config.toml
num_hidden_layers = 9
hidden_act = "swiglu"
rope_fraction = 1.0
init_std_o = 0.0
lr_mult_o = 2.0
lr_head = 0.00476
max_seq_len = 2048
max_steps = 13016
MLP neurons of a small language model. Each row is named by its layer, matrix (down: output weights) and neuron, and shows model dimensions 128-255. Each number is 500 + 50 x the weight over its row's rms, rounded and kept within 0 to 999. Numbers have three digits each. A neuron's up and down rows have the sign that makes its largest values positive.
A block is one neuron, or neurons of one layer that tend to fire together. After each block is what it responds to, as a language model described it from the Wikipedia text at the highest values.

L5.down205:513378440466425498455551503498498561518445496513614465523508557437422529483467567475451488543563567450547502475524455458483617586544476460484434538475530521430447508447599546445503441479561645581497528505543455416585464455479495526479521475498568544497570480424426451543466491644487504503519525544521428471565440470536477491524404537573553489515390428529464516455483488431454583469608
L5.down434:618479567461501506520518478511435532514521518469516510478520474561420691580490497452490405525523523542475529581534518513568447508507504515503535501514496520514538535510526516477603469464363456476493446597562478572486490490495461539470450522576457536548517471577609554502600506501500556452541488487511461621555467445504505528447490543515436415459437491433381571606517549466480436576518
L5.down502:458444478503583500492467413461511535419468527472482592471530534625472482561486499551473497546448492487551568538558499511492491445500604427543461457501613436475416544488533535408535462470533512554543595462499454432521552458454539535566630547547500512483502522531593522524555581476505496518447442551538449470534503444503519519394469447497494546544529583522568452516555459564435561464525
L5.down828:600513539541497523554531502545508549464550547550504513493581439531527542571537497518501529578518490528550564533547407525537565605550491538602486428543539424650552520486459540537462545498452467517454556508399562422481492575490421530522472449506490493492588465549473524524529495489562480468514474565476506402588519515553564462563512448559462454505493474513417540536528520464514497491512
Responds to: Mainly "to" after passive belief verbs (considered to, thought to, assumed to) before "be"; also word-internal "y" (Seyyed, Hiroyuki) and "1" in years like 2016.

L6.down193:405472447470454493419465517497573628518419522489563380585529459556498474496511498558465555539510556415567412521515501472571463542471532533543549550550413465596506482557507452451491486546520551436527421577505462545449496528495485460496406524461513433483485424555421578438433486486601509478477488543574613502505417453501537561460509490482589456532583495611484429488600455549570474459496
L6.down465:447525557437459499500535573469515370457511545498534527443509430429390493589577528569506498490538397432495497575477545476564562545536503509526477518463491537536587502528585521499520498519497535531477475490459533461521568540433406556561497469458549408486661583491518558462548584510532553538588554510481515482467472462583532484521617459472520564461368518459490522526376520558427471431448
L6.down495:525572501596586477499585691527531650555536569546540570472557531509466386513500548411555540461445564607528566527512519564512543546488550517554479535553465500518574484567526385493578556525471530487478519533501529525496428539431517468492433471523550543529450474503492557481502532549515528502578516521455579484477554507490500469496513547505555485542450480503437432506482484474491485485487
L6.down797:539510583433466453553488438389528634417538515483487450576471399555509521490481433506537450504455449493493512477479521535481420480467525432504534431536599393486515494502505502520489473528437474521557533523476451503505427565488478522493496547405490477521380443506562509544568464497527472549459448493516590528517510497464559513562451483514446500467532454531446508520424558545450530464475
Responds to: Function words just before a main verb, mostly infinitive to after seems, appears or decided, plus modals, did not, has, had.

L5.down28:547492545612555561537464505547489564487384536543523562490496537575493457510517528464497498401533484499553432457675545516534473554432515435433441547552555478394541515452462528467529458429445454475485541457480536545424558446506556497438492412523490520559517465534500527549543443537501540494413446504572450402461639566602516537624502498426444568457568494462556530513507518471471465468553
L5.down150:488434523524574472570593451474387399499527484486486571509506470474568447479498487564457600494430528600442527483559491597479538484504536493514495478520485612529467528454564558568469479562486499453574536507480518449521511475447551502447469467509512434510503415533448480480574491465474560547431464523540597585432498567420520484489504445553532519563494469511485588590541474427521483424524
L5.down162:478490466530456489472545401498538536394383449457508551527452489447534596469536515482557507513462421458492498566523587490493529490395523506472551521417512479557594479528513482436472516640405450567447583469508504512535502421605581517396536595523497525469485549503480444593508495492545481413515519556521427479607477498483452420459609516563478469478447427472542569437491501622531469527485
L5.down217:520482578494606462533550607470408474489503556478485599428499577550576445500555491387455451543419446541401495393531439517505553480467529438494521464494504514503536510425498565519367558493470558469542536418516429495427530522453569516564450513530521505493506530527532466594455563516511480468426429483443553473471533506509511474416475525514570456529467428543467525453506522504529432486542
Responds to: Words defining a person's family role or birth in biographies, e.g. born in "(born 1953)", wife, eldest daughter, princess; weaker on assorted word-final pieces.

L6.down244:507482518560527518564523547529537509607489515464501444559515463543496439528566423486536510503554508490569452372505544490522501510530510511421452460506452528554496475536451436520468465536468590487514495572546411461516561524445571479500552511494462440450494528391509534483465522509516424475573588637545506573554455498424471598497559448488388513529493537614458524510528516531471539422438
L6.down578:490530468444528451461520546617544490506526485533443493409484499470439524490498524523473489490556567460449498501527539482429449406564538565576525433586445454491520548536487464540481470442535497478433609628426519574531584478512496489453596402544473442524538439467490456436514516532573465518454451558522577447483446451551536494587576455448482526476522455463551633573482481504597500503566
L6.down613:413434622523452544489566482489520523497498462472420518423579522514545470595489507462494508533520471569507483523537491456505549574483579481525542490525547409543528547581398535478491506442453464454506422532491439468503563565489474446579427493520502493569493461421583534581492432582375525490467415511568518522584437577557608502468483442485554525491566429520523498407469496596471503562549
L6.down672:531532512594439496499519485540368505471455469456491421469472461565478553452599529508474563488490533565507480525465538616536403541579508383460561400509407572426534523463567448453508549523483525519579485562534483483457684577462497576437529494513526587540410385553596527502515428522542485512484515541470432538552551463505509518528472446555469474545577464485465540508529410483529548546465
Responds to: Separators just before upcoming content: commas after speech verbs introducing a quote (notes, explained, suggests), and spaces or punctuation before numbers, especially years after dates (January 1854, c. 1860).

L5.down224:516482455526522434479472497468539575406489525441484420526424525569496629458472582452488508404525526476528527452454455507458410503397515521480553528478428512513587501518523469514528498511468498516423442558486413477508518527588492487506546480435500556518483486581650506491492487538519581431410487486492467424447519582432462534515558418445513477576457516583473460517470472399473436480474
L5.down235:489429508421545542545565581448553545506548586453599409494366519511441545487546505463521482526461532520560518531499414553487512496462502488429534510525477528470454431445479430500544536551535518570473554617493508548585655478481555459529525485467519492518524560591551560542516472488450522512553511526510488495497473562568448515480482497585533432551443491515406562476529458400418477585412
L5.down698:440515423517428531499456493473477564408515530499600489513472509493410539510504486476504463453496484546421428519488541566392502487509549459459453512551473536474471487517456461401545466529430459588517530588507562489577521498485521522531495551405431489538493536514572487573571455497530547360466462441435505445481521467558515497531442458454532556461498513560486460533542409465488549560428
L5.down872:478528529391491384556478449507425602523565554430455487501454477395504483513539499560417436479501507545471483563579504595582452503435593510556495540368550532476528486474448394567482534538452549474542506572514489597480540600556537454446444547529445476516461528443506483440499481446432551623483516537525535474460599515414468466549567522436516533571485517545470478562379500403488511492512
Responds to: Commas, sometimes "and", opening a parenthetical aside mid-clause, after "who", "and", "was" or a subject name ("who, following…", "and, therefore,"); occasionally word-internal pieces like "in" in Swinburne.

L3.down588:490402578487539450538503480581533439510490472517467539481579558519436591501467486506512470485530475590474560558594420523485515503506586407512534391531461447540346430476496504499516426465452464448405495567516391568524497504510512496540460464527448456532558455541371465501605541509535555555489442437504573504537627473553526436435449486512437405417511588425511534530490502491493497446562
Responds to: Adverb suffixes like -ly, -ially, -ably completing a modifier before the word it modifies, as in fastidiously, partially, heavily; sometimes linking words like or, and.

L6.down201:431539504491566523516534427459524526511467382410508586509540557559440418527510454532495372482536484488434519494475450453533570577524555424518554563487491533491453409502510485467485468424466437508573593457537494532509477418522469556482465585518519540481513467517430450560534505482599407460509521510500506392554421472487538440419407470491571556433436541531554514489469519541454504446422
L6.down361:505594562449603515595470406555445522435551462437515472534520510522466364454531507463484482512492527497560495444531500452535449613496629441583435538549512491577502527526476422543489552496526543483550507527478532451475468456563560535448561464476504503506565530566603495434494508486479514501441507623631545493519548514545504451499443410533579543530505585501521491478519536450466534464504
L6.down830:421542481499536590556477435571511429424451498541556486555478496525426504531499563370542382479465523484449439446560470456435437494516458433504429514401460470533381525417537518482475501549470554483491577406555412466557529393475503490524493604572534514477445545524512474490557545441524513536484567531551610495573461539481511457544547474470521469396524501437512498481452533578557438472631
L6.down847:590512479473513404354513444548472417561478590579557434454442527605473437483463508465502533475507549513438402487578387617534540529443508497473447495486454514455465573534409439559467454405573484566522516444418485502462570482532663489491502491463639513547531567545537422507413469602445537450499565410516460483481535520518536438499524491470541444475475425512532583467444475488572533510507
Responds to: Final token or word piece of a city, region or country name in location phrases, e.g. Copenh-agen, York-shire, San Diego, Ontario.

L5.down299:502473511512522450515477440480413506578482426538501447475495552378508451476478575518528470525500548526444408471439500448596462508372424423539475503495428536467548508496537451546388605529482420480456442510515472627486435502502427475469472568554518502558537498583537488445476550577468474466469461482446417492494571483422537515480515622517498564559434615621623518479517478448503455529533
L5.down535:540526539491546579455470464550533439478559513563466534497547506558503411470508446484528568487481622428472453482499506504507518495473560431480444421499565521459494487528502344501411474460551545412409448559565519485567492567510497541510504472557412521525459453499540419511531510469489430455487418453515492482501480610395521523470505491488481468556420439575534565466478561448537497501550
L5.down813:541519496393343530386483464455520581458450429466433417521553440572551517444484430468457505465460500550469396397458521511457469534482494615487511447501533461468591503567490512563388590545531490545564423503491551567491469467431496490475437496404525513402513570567525535519552476496548503471634511493488539519542516421462595442464467595425467451457462458550500582538502499495466509521518
L5.down1004:491445494541493492543540521471529529509543480511507550470450584532454457531425417535408582505555596572448522552418450540442494562582474499456485427531552627555492522423486478524522463537378534526433436419459460504472536431470470535363484484535485510495423551546493499442485463441497553484459492512556520459504578388542496524550443432558457468591478399537519479535521457468517558411606
Responds to: The last token of a place name (city, country, region), often a word piece completing it, like Kingdom, Memph-is, Ott-awa, area.

L3.down591:420522481554459442438446419419537515520516534474486478479452483514432435513534507533516439501484425592503473405415593510531575529464564500410585521488493496369470512439571466483368569502494581503472578486521485536453479508525536593490493443513546443442481512467552431532569563515378470597501489495480465547523449521510455613588544487544531511513472503509560520486547511544581457452437
Responds to: Final subword pieces completing nouns for a person's role or occupation, such as superintend-ent, physic-ist, astron-omer, Comm-ander, plus words like member, player.

L3.down921:476449498505583511554453455498548552598471550557549563500547556528515538629476510519520611512532527494482472606486466443445600531363590538571474492518578458543572521469441507508508604639474525452468514555565560486463479519505514518511435510475583385469569502484358467474465535514535494422591523519508482488539519503526512539397515491515495540394489526475515555512466494498546516450429
Responds to: Infinitival "to" after verbs or adjectives (want to, began to, able to), plus not, also, and modals just before a verb.

L6.down179:517543355552525537446546494478458550541490544504431502497499471557519397537501512562454552499463559584472568443480472565494473510462410567495351522428452530487496500532415440426443527471496501404544504436497443521523507448527470559476486386544530411454451497420483423492466460550565509424521551438639490461503520516527500544514581592568508480421458533466495502598563513575467533416531
L6.down215:419551477552448520538499524377562476478426530549474588491511452485508469528470467535560537514529485458440446399526515493527535422450540484537487530505514443569414569473471570514419499482462467485484503475460548558510422517477511493519500547538403486451471515498472557509546448572485519529507407423539541416498535441451504474521447422541482473460476486565501485476470496489515501494492
L6.down220:455541473510471460456475488523547497493501451490459527455543512564526505610517451510568508521464528482401501445496425469432611474534546518522570537483491480440437445502569498468537483549440369570518490383470431525554558512447504473509506562533541493487493501489562502459546538463548520502529425479444560512485488502582455417508489487489478388558575519426522424559502468515468533489492
L6.down884:452382472559473570512432471465449517463565534430502454542457573472505394501510513463566512458469621489550566494572555477489492558508484458565560421546565483429453467391468456585497469455508578514531523522545384407463538515465526424452482493536496474549447516523417427527550567529510424430518528523490495520479477471382508452506535407555480506485536509481574431506438474447565452474456
Responds to: Fires on word-piece continuations inside personal names, mostly Korean and European given names such as Jo(on), Hel(en), Tae(-ho), Alessand(ro). It also fires weakly on articles and other tokens mid-sentence.

L3.down230:555486449578408435430511538525516522439576423508518466458594596572426519489472571457495475486516497429422522510525399448484494558588520555445446559504348508373515454418490563524487415453461504439468527555472463488540446462467496490575449496449452462474499466527514481541487519511476527516409585596405510455452460526479430588445519492534500512540456528487502488492554576563470501536464
Responds to: Commas, colons, dashes and table pipes right after a name or noun phrase, before a clause or item continues (Judith, Born:, Ron James –), plus some mid-name word pieces.